{"num_hidden_layers": 9, "num_attention_heads": 2, "head_dim": 64, "init": "normal", "init_std_down": 0.00932, "optimizer": "muon_variant", "weight_decay": 0.0064, "warmup_steps": 200, "decay_shape": "sqrt"}
MLP neurons of a small language model. Each row is named by its layer, matrix (up: input weights; down: output weights) and neuron, and shows model dimensions 0-159. Each number is 128 + 32 x the weight over its row's rms, rounded and kept within 0 to 255. Numbers have three digits each.
After each neuron's rows, "fires on" lists the tokens most often at its 100 highest values on Wikipedia text that the model never trained on.

L2.up42:158165132166112128132085140155178136136111144190137155090152107096164108145183052174093169131143167179050152128122149082135093148134093196139149107158137101099106187133158132127120080126105144156064158104105120079134110078117160137142083175148164104113129065075155138123118142129094101130087173093180141144128142167147064153166129118144142163115102039168138093169151134190166132129161145104126042139117109160115129102134096141089152131127157131099079147175119108107128079084107081
L2.down42:126196109179071116151091127148185131132093089153116165114130148112121113169150075123096142130135203146077098123138158140103114152141082191129076142171128093084154217147205157141174120094075178144093144089143105086143092097140200161136085136129124071108141078084164117087157149116114088163106199123135129111123129147122078139175127144135097120148140057127126087136133158180191137123124154122162075113128120128076148142126152135108132135107153133095050121163126069129143104132139095
fires on: "t", "et", "at"

L4.up146:141121179151103118094126121098083139160100104144205105100108105038131110093112122137129140097090111154158140215066123117115143135114168141182110140074144126100152171130123114124051098090111167106108142105170097092124183171143093161122161162174092134118114137161126138158171092158158156176165073130084161136080084116147148141130107059098125188118087131186112094152132129124122171138151161158134170131132124161089155158132118097103112114106081158144117113117157162079057219114085112
L4.down146:081094128163063147134140146081113134119084092133173124103099146078120188145189146151117133079139109116168141154124168128076123117117152149196122147116151163063127177183147151098126111122140147082191105141187100121198099127123098129098127158195070146109131164155110145086174136129126113138187079100151196114107115126150155122192119063130172091096109145140116096151170114093111131157140128114138133100125125135100165109133107080166094094130043107156136122135120167023111158140087122
fires on: " m", " M", "M"

L2.up636:162168198150143170073130104119075122169114193119158156121162143113084163130096164106136174078134136095096118130168148151136164133154119156105094131135116143117171088094156098133141166133129135131117129128123082162110146140094109090085127169143152107066113121146159122151115168090134162144182095100098144135170111118066108193116119146113168162217041095150106102091065096142104130121139060139118102133117094129035158114112136129147111168081168110109139189121154063149209098142111113
L2.down636:115132113132086148073127172108100142112096192117120103177176128137046151120155140188158121131135095110102141134093175142132112154151102159069128195146119135104125141101143137201059213151157132099122183140098087170139090118076134070111146148171153123124085128127118141127108156114078131165145116067107103199186157116151146143193163155094148132148088069097061136101083104086105087157138122159131109120129116127112143103112089144128208177110185127091123094117097106158115114113154126
fires on: ":", ","

L2.up248:129190137096108153130191131133145148134151141131134114152162143128136122128195093111178126112176148144153125159107152052092193085145135146170157088122161151119145103145179092121160169129167146189073091167072158165124135066150164132070187084114121105132080128144079094176135099135114061131097121128156134103113155139121107126058134135148161099109166131074085124154141088077079152105101091103136080162129118128181143176114121121090104140138166161106149147113071101157087082144169046
L2.down248:082089122178097111109103158143050076140129112140138103143134138138126164179167187111165158126124163109120120174170169100123156088145098138165089136144133134130101060105143132104113100106154137205117099160103071139090148153114109088122167100159107166112151163150126126136158161099044039107106159133139164085098130114209098133089103091135115104136130110143147105094113173108152127146130193127193156077173167105098138106081112164123153071106168177141106191097174145185134124094133115
fires on: "ers", "ut", "s", "ts"

L4.up505:169142094152097178108080138105117088135137140085091158132148084184180128162086165108113097124175133129163200118138184225107121116110163118154085140083073149162106140116125168164128119147109110073100142154127131116166143129126113159133084153107109112154093072144115136096110088104148085107166136172128137122173127114119179103090128095144059190130138101100164168097071115107099192145156171096121187139142120141198153092150169123063202145103109069111138094070092136128118134136124123
L4.down505:142116142067094121127138105130113170143100135160102167135138208123118137130121132121150105099118128132145104171133107129161164129101096098090123126162171111194109063127131146082157089165110150149174116138161132116086120184104083133174067183135149078134099121093159118076171189130187120096163136129145104055150123149198058204137088137211168100169060154087136082124120148137040134146116079124156124107105134131135117135128119108134083135100154173103126099171115122176123115088161148
fires on: "w", "r", "im", " |", "end", "ra"

L2.up344:124066207134158127178205114143135111086113152140071165100131152172143097141151101142122092075102133132063123146100156117116112145106182150105161111138095115207149129131118122146193085156140039116132074189123108115172133121116141122139152110094112120088115098142063148097090203108146129094101062154162075121153138154158161127160125079087108111139104072175167110163121146091143108105142135116130179103113142170067168173142112111153172114108137111155145115160194165123114144143167094
L2.down344:141059168145157131190187140133108127112124131148081135131085150144160111119148130167094076086124104094059108127124168140106129116094191150121143120104114096196187129125156155159176063118142044159124087174100077150159110125155145094125149083146128140110088127139115140111085205140158119100085075142168080061129140163138151130146117055104127101142118071163145145139150172091150087115131168135149158092115114138080191173129100106170157079093146119112133141109174171145115135131189094
fires on: "as"

L4.up507:111087139122114176110115124137169085098136101097184086104173136128112195151202115113198159138090162102107161132127131150152086099127144156151099140152125067081098124104182110175145091164114107187117093160106116157045067165094112139103186095132133102125107107209159157188138135069108082108136162096153068103167128185135180098151163106154123118133118101163076117174146154126162091128116104145108091108136160145171065082085153169123170145105156145114140115124106094126124141088121109
L4.down507:126083164158072083128122146175110121078157129124142148098096138110121134145088139122139175090094131155114102152115142184081146098122119165129085162188180095170157183101161123158104163123092098118108139135104099127117111127086063102135223173103154142161141089125089081155147107155127137122071197112143127108114152188137147138183075090100107100102121120152114145168175136115114108165130167195145027119143104163147137096129209146071119100169156130127163086143107089135101081162117109
fires on: "it", "ot", "t", "b", "ust", "ay"

L2.up215:082164109101140131147076162141097135171114072157122143146126137112132066124141083094137158087106164135066122091160172101116069168133094182126148152229113079108119147074114127152147126118134151137150098093112126103175113178154117163102183127189120140135136071105139155139150135116100124117154163143115172138132003121136098123142146124171127113125116096183112103147065147153157138168140145182123092166072116081159069118142099124099207150152126145105149096175148129129155096084151083
L2.down215:118098149169072093140101110149145126081139122154197119123125124126118120122113095140146101076207168116152135105123121166142114141156117230092136116085113083163174102148114165136144159058147123180153096139113163046135065147132090105138187124141169083131135121123118083080148146091097083117201162135103120149117138199170058139173109113136118082161135117109157164177176110095140115151139144114098096097102140152099124121144082162108108122148169136041149117104115158196096124130099119
fires on: "t", "nd"

L2.up305:140124136141097170138125092114130108085078122158108114147099149073156188111124082117112159133160123123117124109202200142079173112179125141133121122109123158136183133167174088051122129184167116114071137101089165058093150131139098165112102071116120137078123203113064158104141057184084160138150104082172112184155123144105156099152115154141113082090098153137130168082128195092171101107156067078149120107125128156109129130157167139080155133137160085144132161150116170135103147136115130
L2.down305:160153124195107094092124109172050071087102169111170101083157160198135154152066119156147158139075098156105140138110102134136157122155102151107113165149131140150110090118143069117126110125102038138053086176123121136152136141130166110168108114157189080130146153115132148100163112100083204120136052113124103140111085114165079113157143167165127186112133098133166140114103083069160133109154146143133134139117156121124169150145084184121149156181150073147139089131091184097106166153111126
fires on: ",", ".", " s", " ", " to"

L4.up377:191154105101120111105099077145122092114124140096175114129143108132165168151080098108144163104104121111107153073134126160075122115196135172081076145154150140092105088111136078124162214155085146155116122125136134147103140083143052140133155142137160088125113128140144149204071155164169111101165126127110123121153054103136117072144178115124135159193116168099162112155067117105187142109128120109136133118099112143194104149144108163090164132108048117085190065155119176143089175113153127
L4.down377:143182200152143101109071123147117132116132092164129133156118105092109121137149181118129100149123199089100140159119136153104126141162077113170148135122112071191163136138104161154136078184135073087150086142103140159100116168128141182106116106086161140106085184106072145098175150141048164153133140087157127160141169072158162191118134150126053101103093082081102133091110110179115160088089179132132116146134175107079157078161087131145100084135091142108149136155154106143152078177156112
fires on: ",", " wh", "u", " of", " h", " c"

L2.up96:116170153126113151094145130168143103163172143067158211083175088054129101134168088143154116107186160117058170116139074162171129175130149129048179121102146112087181209146185119097118116170122085164110137087198152096105091140109133159183090102123139097130084086144137121079054129126110149139127114159136099087164155104150154148076181081151101086154113084173130159151135106136101137120116128155143079144135102133141143124123148102063115112134117116135123143138167153156129137158117098
L2.down96:085171134141104168058157089196143109135194129125117172071166159078141127096130138127130146098232151132108148141144111172213160128154121113055136114167109097089125199152150149152086127205157095134098101099187116094137088128143128151160109143106140093067079113142134113079097127123107159108127098123134086062179130086159126155125178127109092123119126084164191137169139137136126138144102100140142092156154095147139156111138138101055092122120109121129098116118168124164128136142135053
fires on: " T", "T", " t"

L4.up184:138140080137176112142162129145064161158167106093096134109130157102133096122144169149124059128082198145177114076094118140129125168157146173121125125125115091162098198153121118142102091090127109133128127157078129128137102140190155115114129138128084175180134145170151115149135120147127162101125128159167142184101179156078118082074116105140133165097110104108086085138213177102121133050080123113169086164056168125125096132167092114154130135171108131150081124143039170113132183165081130
L4.down184:112040089132151161179107149183127212087147131151093110146135098107100130169131148127108168180160160096173095068165100227136090115125176101124124084120144127163178104184147146134128101133155135141150147123164114090123085116169117149126094134113068151141123150140166094177171172168120159105165143166103094149148108154114133191120092155139140139106164062081137084098091124135080156081123088074069102172079140145105091110119122170130159134151083109165126135102101070097121106110120134
fires on: "ro", "===", "==", " re", " ("

L2.up205:136118170114097150138182191097094138109158150189124168106157181098120143078125134108135159087116112135114165122187127123121100130107125165124104161167108183131181096145172135137094217112148135121074129139130069181163152082180156101141138140127083116080119166132136129153131131214169084119132070118127117155195138099058121102126131164164167116166103109126064072132117111125149111185097098134124120124120098121126041083159113122141101127123201151099134138088089077071108104108143106
L2.down205:090095077091109049126099171103125144137141117149107097094194075112100152101113115125084142143196138207099175135134151136106170140122104117114145153110122097117120105102111132144159122159114153059121172088103083141124101125087129183099159149126143155122096151193191125090147169099147134134145186189177150064121149095155150094143165101175122080140090128161114078174113054097115144116163118162047104115179173137141146136122061124117157131114188124097154117145118157114122125111191114
fires on: "%", "ity", "th", " h", " m", "ter"

L4.up340:196173140133134195113142143130075163104101100066127087155129140108093187115162081139043142196105142160161157048123075071133132102108135200172109097136137165102106127080101157121141102114126106138140168073181109116127119173119116127138137150095116134142174156085159186110099111118122210101129089146162166171137160121140114114181143101126135146081096127081149100056158113106167156138197146088148112127147090097106138121141138132125105122142132103161123160101157137088140108089136052
L4.down340:152110108157068155096105182139142110168105146099149148129144123127102177096105131125170118149132109134132113215132133151137111226094123142118133146104086130109138094180153090102152136054130094104130125125160076195184115051100074122130157068118142127143144080170091105136160088128121069171147167117106143079124132176097108161108122182151169162112111138146175194184118148152150081127138126109074140143104164120187115154144127118068111158077168119154104116169127170145067133097085113
fires on: " ", "-", "–", " U"

L4.up384:156141132128193071113139139125081139159146143145130142120133116105152132111155139111117143136142122120176099157097098080149166135126138161113126144174159087133124156163169152103164129067169108118133130157116088125149124165079132178167114121131108153117119152143056155228139114109143147118062086142076147125105140154133156151061179188110114108109076151078077159127059075164079066095123121153164117173111159121070144176100137121140111112127139144174143033184092139173108046132124127
L4.down384:104130155182113176163157125097132167123210152120119115152157176130127167148083152148173114161084136136171139148132144111180164095138085087121106149131143099094126126153179136165088159142152171117099069066132131112125179124160107141119013123120068073100124130110156190148125193090081069162087101120120137125138051129136117126095071131099106132099073089096138116135096135150160115106137131109137183108160098159118168194124139192123138156133091111148122061122155100160135112173137154
fires on: "ers", "s", "er", "ts"

L2.up495:128126143095101127142130145066116091114089124147103152129204186092095150076119131060131136073107143098161122140124131082089132122139138128169118070135184174115129160138172113064130150136130173167125137172123148139169142089170081100077070130121103199150124081195138066130201122177160124106171148120107154094179124151143143141137135110139168082137121135132166101168149116071157128210161106156122139077133112110120110117160094110105071105119080152147155109166063131049133109105149135
L2.down495:106133123181168158110137159152045077066108080146086162045171129114154118087084167091141134126197126136125164151131172093158125103165107095165117091149130048123168142078109139153089108149161109211136169159087145107139168100158123145114121122145115159094112103141132100190146092146122152092152109110064137152097147142128174140117106096176135096120134072113129142168125161132131093120141135137090093084202123093105179178113154156067183102112156138111123153135127140159119163120104058
fires on: " m", "ic"

L2.up72:143169191124124140104157091113134116110055137087199179118144137144123144126120131117130112103099158124065180078153151125127157152094107133141144110073128170124100062088159084162112207148097109105153086112100151116077143082165120143104111139121116146099115159124097154166143101101118161131189119171087087112118144102141102169112079167148122126088084146225124144167167108166172121118165118121192163143098099177079153108095158125144094130058172121076099167158101151085117187118147095
L2.down72:085168185137162129225128096079128142146114150133115196089143119107129157131120065153090112113114148174084167142145202162123129101128087113124083117108160162122152072178138077187157156150079122174128071130141143128117124096194141157134093128089103072096183152101128133150120137089136117126166079127095115105098132117161159131087125115139118149092119149121163172080115083149195109076110122105183162122131139160107189104116154146171099151085151085070159120154108143079142140100190085
fires on: ",", ";"

L4.up30:145164084161136092115044137083237145196106088136179112192189117150161146111114142147164095100105103139101149093078096129134089145113114155156167064133094095159107146073147103142099152128052104148100142109121107128148102138143114157091123149167126112076126167130095105113111146131108122159129094116117123157085129149079187124124102135186086118158080132133187160124176132156174082130110177137188095108128119176125088191075143158122148120126108088126108136132149100184120082147116175
L4.down30:186137110205165128185174127169132124121107133136158092099167146140129077065107112136134126124177106107150132136166106107156084132090105132098117157179197167098092089180116116105172126113094141126102110118187136107093115105127174106119134112083154113064132181134083140068198128154083160133080190096079161180091152103164102128158078130091140097147134103146151096103129110110085095151121133130098131178134137129096132101214092109171070165137113166141190091111166073115098113111134138
fires on: ",", "th", "o", "ork", " and", "ou"

L2.up9:130134099164153143122166128124123189132126169134163133144148118129158129038130129154148105115136142157087118187108131090109098125117109118133115081133150133098145136120150085099086139108175140087109165131120076051093199115148143150182106094169057143162105140078103097141080138140161116100151115092079171122081161200107166103096164110097184099157136071137193062130084120113174157191145126137123165125118131117158079128090089093118114131149161078159185171146127210112135130112090091
L2.down9:107107121110139158135158125130161154149114134126149112194112162143120108035099209151146170099114146112123132104133104129178083090133171147131142150142135092098146158177078086107098115102133110078079155202133076071136181120131097146125091159154047099132106153055102127107114148132124103105130139162107151141193069173085182146084168154107165114127158086154143111107124131157133154136149123186161163136070187160111089136117115122096098059153150130154162119150102176131080167156076111
fires on: " m", " c", " n", "%"

L2.up251:145103114120164109090129146089113159169109169069135119121128184097107137126145176090187132184111127123074075136122149126084105177084153120109093183115161060155184149100169147119153145100140152092121177170077105190139172069067167091202144164109171176097110095128127103174071100116146172128144155100102104108141120118133127086171127100128182153087219090137066113142093123114172115142141114103134104125113118163140080131126121124141124171110103107136079102152149159134101184155085129
L2.down251:130087121135199133110122139070102123168188115122129100180120149140123141156081140095155128125137117133080048121116126137059146144077119090125095200097151088145147090134191143121143128114182162113087183131101106180124148080091133084222112193127115180083124131138129123183110102107106174176103151085082109100120110149126139122177160127132202156123193101124162121116116121112163088171134140105082122095116124191157077119157114102134131101121114080149085105126131097136107183175098150
fires on: " a", "="

L2.up175:138145102135138111077163151097074113112102147142145102089104115138107076149168153073150097196092117139155204138113140081176131159180130086099112106096152163116167110091127088094153051133167129160147137157155118159109131155108104147149173145122143103105124072074135072082156166128100120148197089065172175097097154144120129136101112129106171125148112131149103125110166090163101133109197063141146150141172113156134115186161156062164160115173165131179121135127135107134093171125150040
L2.down175:090105130129143106167153139121072126135126109123121084115058056139147093167092108101129088195113123103131174128142130124123144127178137113114109179108166124131146096131109129150139086137148171142137169135174150155129091156106116146115120194097139099127091091075123026150159163104114111178172084103199157110106148125132102123143129174081137111179167190108133181091161106126145117132188134132084090152129123137139054163174138107190171093129176069160105108117113077162110152123135040
fires on: "um", "U", "O"

L4.up122:181089127105144171108145156101168106159105148064134129127118150143057132106127129142135131066161112201095094121164082132186132176163119147082137195126134117132129175093096132150038155130150110133115162097095081082090092170098086116176137169140164130158161135054090093168091114081162158076147151146086106150146109102143142115122177098116116160102138101130094112121186104130135069101105127137173144155122175127183140155111122145151099069156181138180107157097098184150089147162107112
L4.down122:156106167148134215105131110132128149151150107134114112137168116139139076177158191158080136101118096165116135159170106169113078124164170124143135130180132112148079162118143104168087133170176133138120104109121129096104132169123158097070098140138126120178078145115148152185100111059118127112157140124081048157154153117189143169077138153056153144117113134103067149108037179113097103141159070141123142083105121091075161166097184139082136072166133113134100132149121071146130098156118102
fires on: ":", "===", " ch", "=="

L2.up355:119109142080186088169163151103117164159177156160072090152154137110142149074145123108143165103101151084113114157114105095159105147121077099083105146126187077175182123137174075145141126159089118117121138141102059126122161106187117170127150188146173062103084142139131130127078119139140127074180162136135148133212096126148119054131115101117145140090166149181134161128071109135118078106169131131194103093110118112135060167183074131154130151113128143111136168121115084164147095091093156
L2.down355:143117114116084173128133099135093124130140131135220111157123089158188088099096121080189161108128107097151168173095155114094081105112147147159177120102115169099156094043111158103109136119089155104110148158141121163092117118093095116138138120140165188142110107164182154136121153151130087160084169133159134105103130097047076177127154106133106117172135126086132063138131089164127122142081169148127105145162105150177153073154109138144113168134080057142089091170146183080120210169131137
fires on: " the", " a", "5"

L4.up452:116173109118120175162098112104128106155143126142114157012109182117099179149154125137143133144162139169110187175133154065099133157105153049111085143101131112134116129116108111153197144182068086169091122161058131100131129111150131109116135081138141103148144117153098072132095117108163117132105104127119109071100145208080140119124160118081192175126132194188134101131104129112137150150142103130174128122160144098097110118083138219059135112158175137086131102153142161144118123121164089
L4.down452:080134125076124114169120064106158124112099159140194094125123106170147111119102131164078187133124102081097096129083144124094139059114117121165141166150092108092165121169115161104128197137128122132145024153083172149144108072112116115061105123177136137136146111133118123150155106158154124148089107113134084091108156179048119110082152070131165147115166095096130176123164110137130153176127120182182189153178134108182104137122145179155140174110129143117115146064176141146158165101111089
fires on: "it", "ect"

L2.up82:178135078148141110104082168145182111120083135149112096099153123084147108109136104151157148136112162182068148082114119052080129154158140111140111176148165073123084063100105113057127131191084088151101104150114091144116135112185157120166118117102142113111045125134114071160141141134104118113118149110062134131150158126112132178074121097100114226184123146140085131105159129132122150155162167118131151121146094108155130098196123104124154134132068121150133128128133198172127168150208172
L2.down82:157112068158179148107096142159183108147087117133114090130139123119093142120117089082156144152116171172091121068107092097117148146158132129159093168139172063120125116115116116098095162195077069149097053138146091146092136105185153094182118121124146133142080158168129052112157171142138112128089162093087150119170115139095140129114088102128084196172138096110096120109173119196140144132124142135114174088161099090141106073179130115135154084157074163110174128153143172153138165166191173
fires on: "u", "ou"

L4.up91:105183172177099108214052207162139110099164098129127093117061129064112145063128123086148141082158170110076129107174185115140132170153142112155117127126089117118083135159104126130139142123090140092129066145163065160145116101132182113201137162131119157119158153133083182093154078133130167136088135136145145198130124120077132155140169135141092122093099141100119067169157152123156122121135175165127108094158100131167101121144112121118101158111121119105131188102166155152148069100120067
L4.down91:113143161126128141118122132163131126063088086082089114077109104131113094132056093113174166108110130165155114145118126133121170106100134151187121144124127138139190121052126135106094052092109096120082147101132152113139123166134066117172084104127169132116144154099122101110128126117182157141145116191136135167186079150091186189114120108110116122168116159152112126185056114125153142093150120166145103145070078123187140165102136203114146109105109142104096139188146126169135239086122108
fires on: "e", "k", "b", "c", "h", "9"

L4.up212:158104107172090078132104094106108118209118155132123194075137101113129200117114183103122117119114103096162174114110170097076120136108187145120093144115160138151114112103114161186142170141164133135136141118111118156093179128109135087106126166159085099161148154119098178150135156106125083155160133073150112066172211116204130113143152130095158176147129069127136110139103138157086174141109110101093124091099090099181188194122118098090093080141040110120136130132104149139111171133086098
L4.down212:097128100141142181171142137058161128099070162157123108112138194131157127165123111100139142070134126144161129144144145164180141135097138125146143100098116101104111109159163146137003108148154097091110101144128159106172127163107115129202151138179125113108155067147156095087093101158091141136066156139162121098125104101035119083116138110122175117129103213159120146157134106059141121066099133078194197116118170106136162163113159106183129139133091156167119116128146099118130102115124105
fires on: " M", " m", "M", "ame", "m", "om"

L4.up159:140174106127122184128130082179077132123166144080113183086135061159107147181108131096105161071133188111115164159129088160136101119101108122108155130063093112154082114151143128163144099189130092133135140154175114129152109132166126163077173102108168137113091133140081135165075134147106129128088118117137122127146124079163128125108176049108173137084130089209180107140167133091122151113116125128135145156143152162128123094076168143112164148160186043149074109118175124185102074137154074
L4.down159:096145081125087189105175098107125123059163145116165128068125118102134156084118158184105174125192091135057150112092153147195105116160088096099103112134212079127135130124129153144204111167179115126095098119129149104155113150123111100160131110115135140125138074120115082117118148147123183112136104131115117114110162162183124120150109111147173098150138098131198141157141163088152065123113098124114071082196115151150162106078142083150197105165084130173099089074102145153155169124164150
fires on: " T", " t"

L4.up102:073139142130092063107180163119085123100143156127152132110088093136088087128131154126143152159134125152074145219087139042106135147120102092120128162142179077157158178132130135109143107161112153164090162126207087117132106085122156128177120085146170107154042108093132154133201131103158080160128140187100162053150162120126129172130166150095097132123128124086094148163143115155123156156123154133112108148095121114122174111132171114101145156165102150099094143086121088166189148087088066
L4.down102:094189154159077145153102133131193208144115132165153098150119086168113134112141057131116140122147102060136162088135141190091091116148137150102183167096162145108149124121096070198147063085132155151143086130131125074118087114151125161098145105138114222153195114097097133097129111085115124201120142132123172143088102103114068103132137103154129101042150181094120083119131182102133121125177137138090136132087125101147141183071143102084108127131162126160145145101127128142104155120140147
fires on: "et", "h", "t", "z", "k", "8"

L2.up238:122125174198117094156125150129127151094101171101098087099096154098161111134083138129138119142099156129132128108120147175127087154078108190060122126146163201146110107129096078154090122146127130120162103142100215156132165067144188110133085102163120100170112156129158174132191106113069086172075107144102155073113153158139157092145181139131128133124151136134132177112154092172108084113149114061138156096103154130153184109197119055120121135117232145133106135113128130162092089122114127
L2.down238:147095097144111171122153126155121163205124067082122149112116116148130136098082074142121141113118097086099091135128117100136138168157158132148131139136153076115123103211135099098104183157106157135137127151097114149107110128187158137097101114195168086102146107133149185153090079151072121139094084112180182099129122131216172210143105147124118120141174145144132083106153153123146124038150084138131130134150138121076175142175136127055172141165112102087073119101127154144090129149055104
fires on: "es", "ity", "ies", "ork"

L4.up609:176150137078146119150125117084087153163143136037142154097202070108161122125116092152130132137152140159161104109127067094133157143099077110162159154097132146138128160112099181124108094144131095168102157071137162167106165198161124152135133136149155153107142134104103079220172101116138145094150141146138136061088151135109129118130150116100087065149149147138104196143117183103137124123198064123102138153041130081119155118118182118114161089171064101144103141115127146113104095137097078
L4.down609:108149130061157076057095175192112086113158162134112111114102154087110182112160157098156169121138133154159087145117098137154147124065167134093154161170100148127188117137147095112184184135102094160126140096070140166198204109111091126174183108116163185105087101136082127125167101163095079098131147163148098114120103133158125123172127112142126146091107117105091128147093160078125070122085113173151121116113130150131089118198077179138119154115115103148092119183095175161113158090090140
fires on: " ", "-", " a", "so", " d"

L4.up556:057141088139112115121122145047119107044154167087174193082113143094134164127167094117135166144187115094143151138141118123133159111149150138118110090086178128147144107139138146133143044150142030117121123157159104135136165093104113150173067125186055109061120140105152101126131161142125131152085086110115124078169146109136160168191166065131115144147130145169155115130117130135165079194164110152120160145061103161103153137095127117117102132162146155108140137153137118072136154153116062
L4.down556:139064118136120135196175140173152118129087141196110138146120093120085127107093125167119157132111125116108146146093145102094159148177145137117139118142136135169135096144151119162173166143129146111134093106137092089190099050172178160126065143117172094105139081178092125124139081158151098134126145102108127112119138111128187080202082112030169118104100175081106099120146182087188074069100110161161139129120179173118120111104077145163121121076096110120111151126151101137135163210120123
fires on: "as", "so", " as", ")", " is"

L4.up299:175103141087155123083149121130094127138111109070076197176147097137120087161160099146140108150131096113106111178153127104147124159185146102161114153155126099137113128143122076131065153124091088162193145142101109087135096173106120090156166092128168124123124061114142101088158166106148167138189148155107124099069079095156131139169132104126162154108121117125079136127147131219148140160133116149176079154115110098081065134208168080156160172092183123118172061078138138155127102126077108
L4.down299:067146061139182173082135141157128169163109102093148144157088092130092100138104141190140142120182130129178152139159150074055163119113162108200091175050137085134102141150107118132165063141132101115076150075109184142107106112121140156174098121142155132130132123154157096122167131197120161115134169156132124123079161149148141098150143152082137140183139086102106124112119121181116124078157052111134137157091145091134067124207139143127118100155125095192089089121100122126133076160149111
fires on: "um", "ub", "$", "ong", "so"

L2.up37:156190173078137083118121149074171154122168133154181166173174151123140132150094097080120171169115087081111119140101131197126159054125118105096178138185080076143178103136138174091145140115132127137081081189151115162164098148128116167140158135110129093155099136137097149142082132168153148086141128142133130112125050157119138126102181074102122134204085139181096106165104066144121094160117081164109120068156110123163139138117072125060120120076105126125132158097090113103106135154106119
L2.down37:176157113112114141183162147104148156157135141170110137108141044128159067134125151113054136152174116086132101163144155166061098106097187068104074117158123168139173171181150178122131068202103109144091156094161081126094101122142153149126081090113119163078151155161078117160114186115136133122097125117127116117129111094092140122144102112163141146133155128152192121169126082150190109165156111092095117093108142142109115138159111195098073131057131119143170172150093122091106078149154099
fires on: "%", " the", " t", " pl", " c"

L4.up439:096115181099086175144109104079096124059052169186121091118094111103119113105168116188136060108085186159156153146183106093116116122128135148106125110140089089161127110174161092150116140136116182072111163151164078131097127144100147144141145087136143117084129163103144126130102214097042151097120101094196148119122123116143161137138137062150104125121145134081155082159144150141127087115165102143170146206152160149139155133120101112140136167107194158095150142090130183146183140087126112
L4.down439:100079136129149139119101158096150167104197173087139170160110140100140165173140182168119187140137133121091150135140144139045107187107148148127132113064210123141176141096124122090144120111162059089126183171129172137169062082109064074128128130118115152177107136156105117173159112166142075111090130154127144130101113115136115111087133126133112125136174068121172135065141163159092074165138132110144142156152119128116106137130125199109110065099133069111144162087142140083075099146104080
fires on: "o", "n", "s", "S", "as", "k"

L2.up14:112155183145112120096169159041073153161139121131083091075080110132170117181204153156137066121129110161113141170111101095194153171065092086039138122147112093093196158087141160141135094092133182133172183139074126169112178125126129128146133091100158121138127105153150087157130143158084139146178120146161116090108154129132134153098090125139097109192099162079123139123153082121118130090151147101132158142195118137163071119130148109124176143097123144176103145104153108107112135112103072
L2.down14:104120212119107130151118164107097101135166095145078139062140045176166143192158117148154099155134127162105139142127125120136192144138115112079177154129117060057163129074157183148121126137142154159146150140118170150115166111146141079113117119116128122097126116162150127188128088130087097162201073144199074089104136175142089186103085110135069122157089157093162167091141103113087144108107110111123145137208139138134074191133130104140151105096105107158098141090124132106133118105145083
fires on: " O", "O", "3"

L4.up479:107137167156159116234118197145072117163154097137080110073121136091152111107110135097130155122103149121121143164063124129073114094125145131076124087140082132150098125112150164116168126132195083140122140152139042147101100174133161065139125154111129110161179105123198139149142133153157129125123147086107117176140102100104149110091160109212108151103117066111156102171158093129151119149139076109098134133153059092129207149139121100170069155082178158145143118148086107110098121136155094
L4.down479:135090192116109157091092098122153143122103118098154122110161161094128185131172125083133074154124122201096130092089181167139091123123136127136081072175110141124124132116126157175138065176194130121095141106093131121166140125119172102115066171111102132143114152128125093154146139101162122094138140130161182068022134133185123131176147123149113081159146173147164153217132179132131070160121144086179161117113141117108112130112131144122173113153095096150055098082148126154079146100138073
fires on: "=", "|", "ec", "t"

L4.up93:084107110122110122127136146144140107174161109115105074084142147141124123081167144131053145142141148077169225157141147108115141113125152114080115128147087137149089142143132087118180187153177101136093139121136115170169172163093171091103156145108108148111058110070085164152113133119108099155132222141142159176106155180101168123169154148145074104103134126153154076123112107105140152092119141153133098086149143131132147033100091190120123149158119099144080140121048118129074123182126077
L4.down93:108093150126084152122093125165118124130150095128157135077139071130099030122119155138133097098128162158098115143151204203106072151093114174133114113125133145132106113107150149133146125104181033168137154098156125122092101130126093069110133090159110123116121147063118158176188133127198161167138164167061160145130134153144162160119110162115096109105119126152129116082155108149131118201065140107193107094172116118133128133112151108134120129136128139169069202087165153135119127110167043
fires on: "ec", "h", "l", "t", "ter", "y"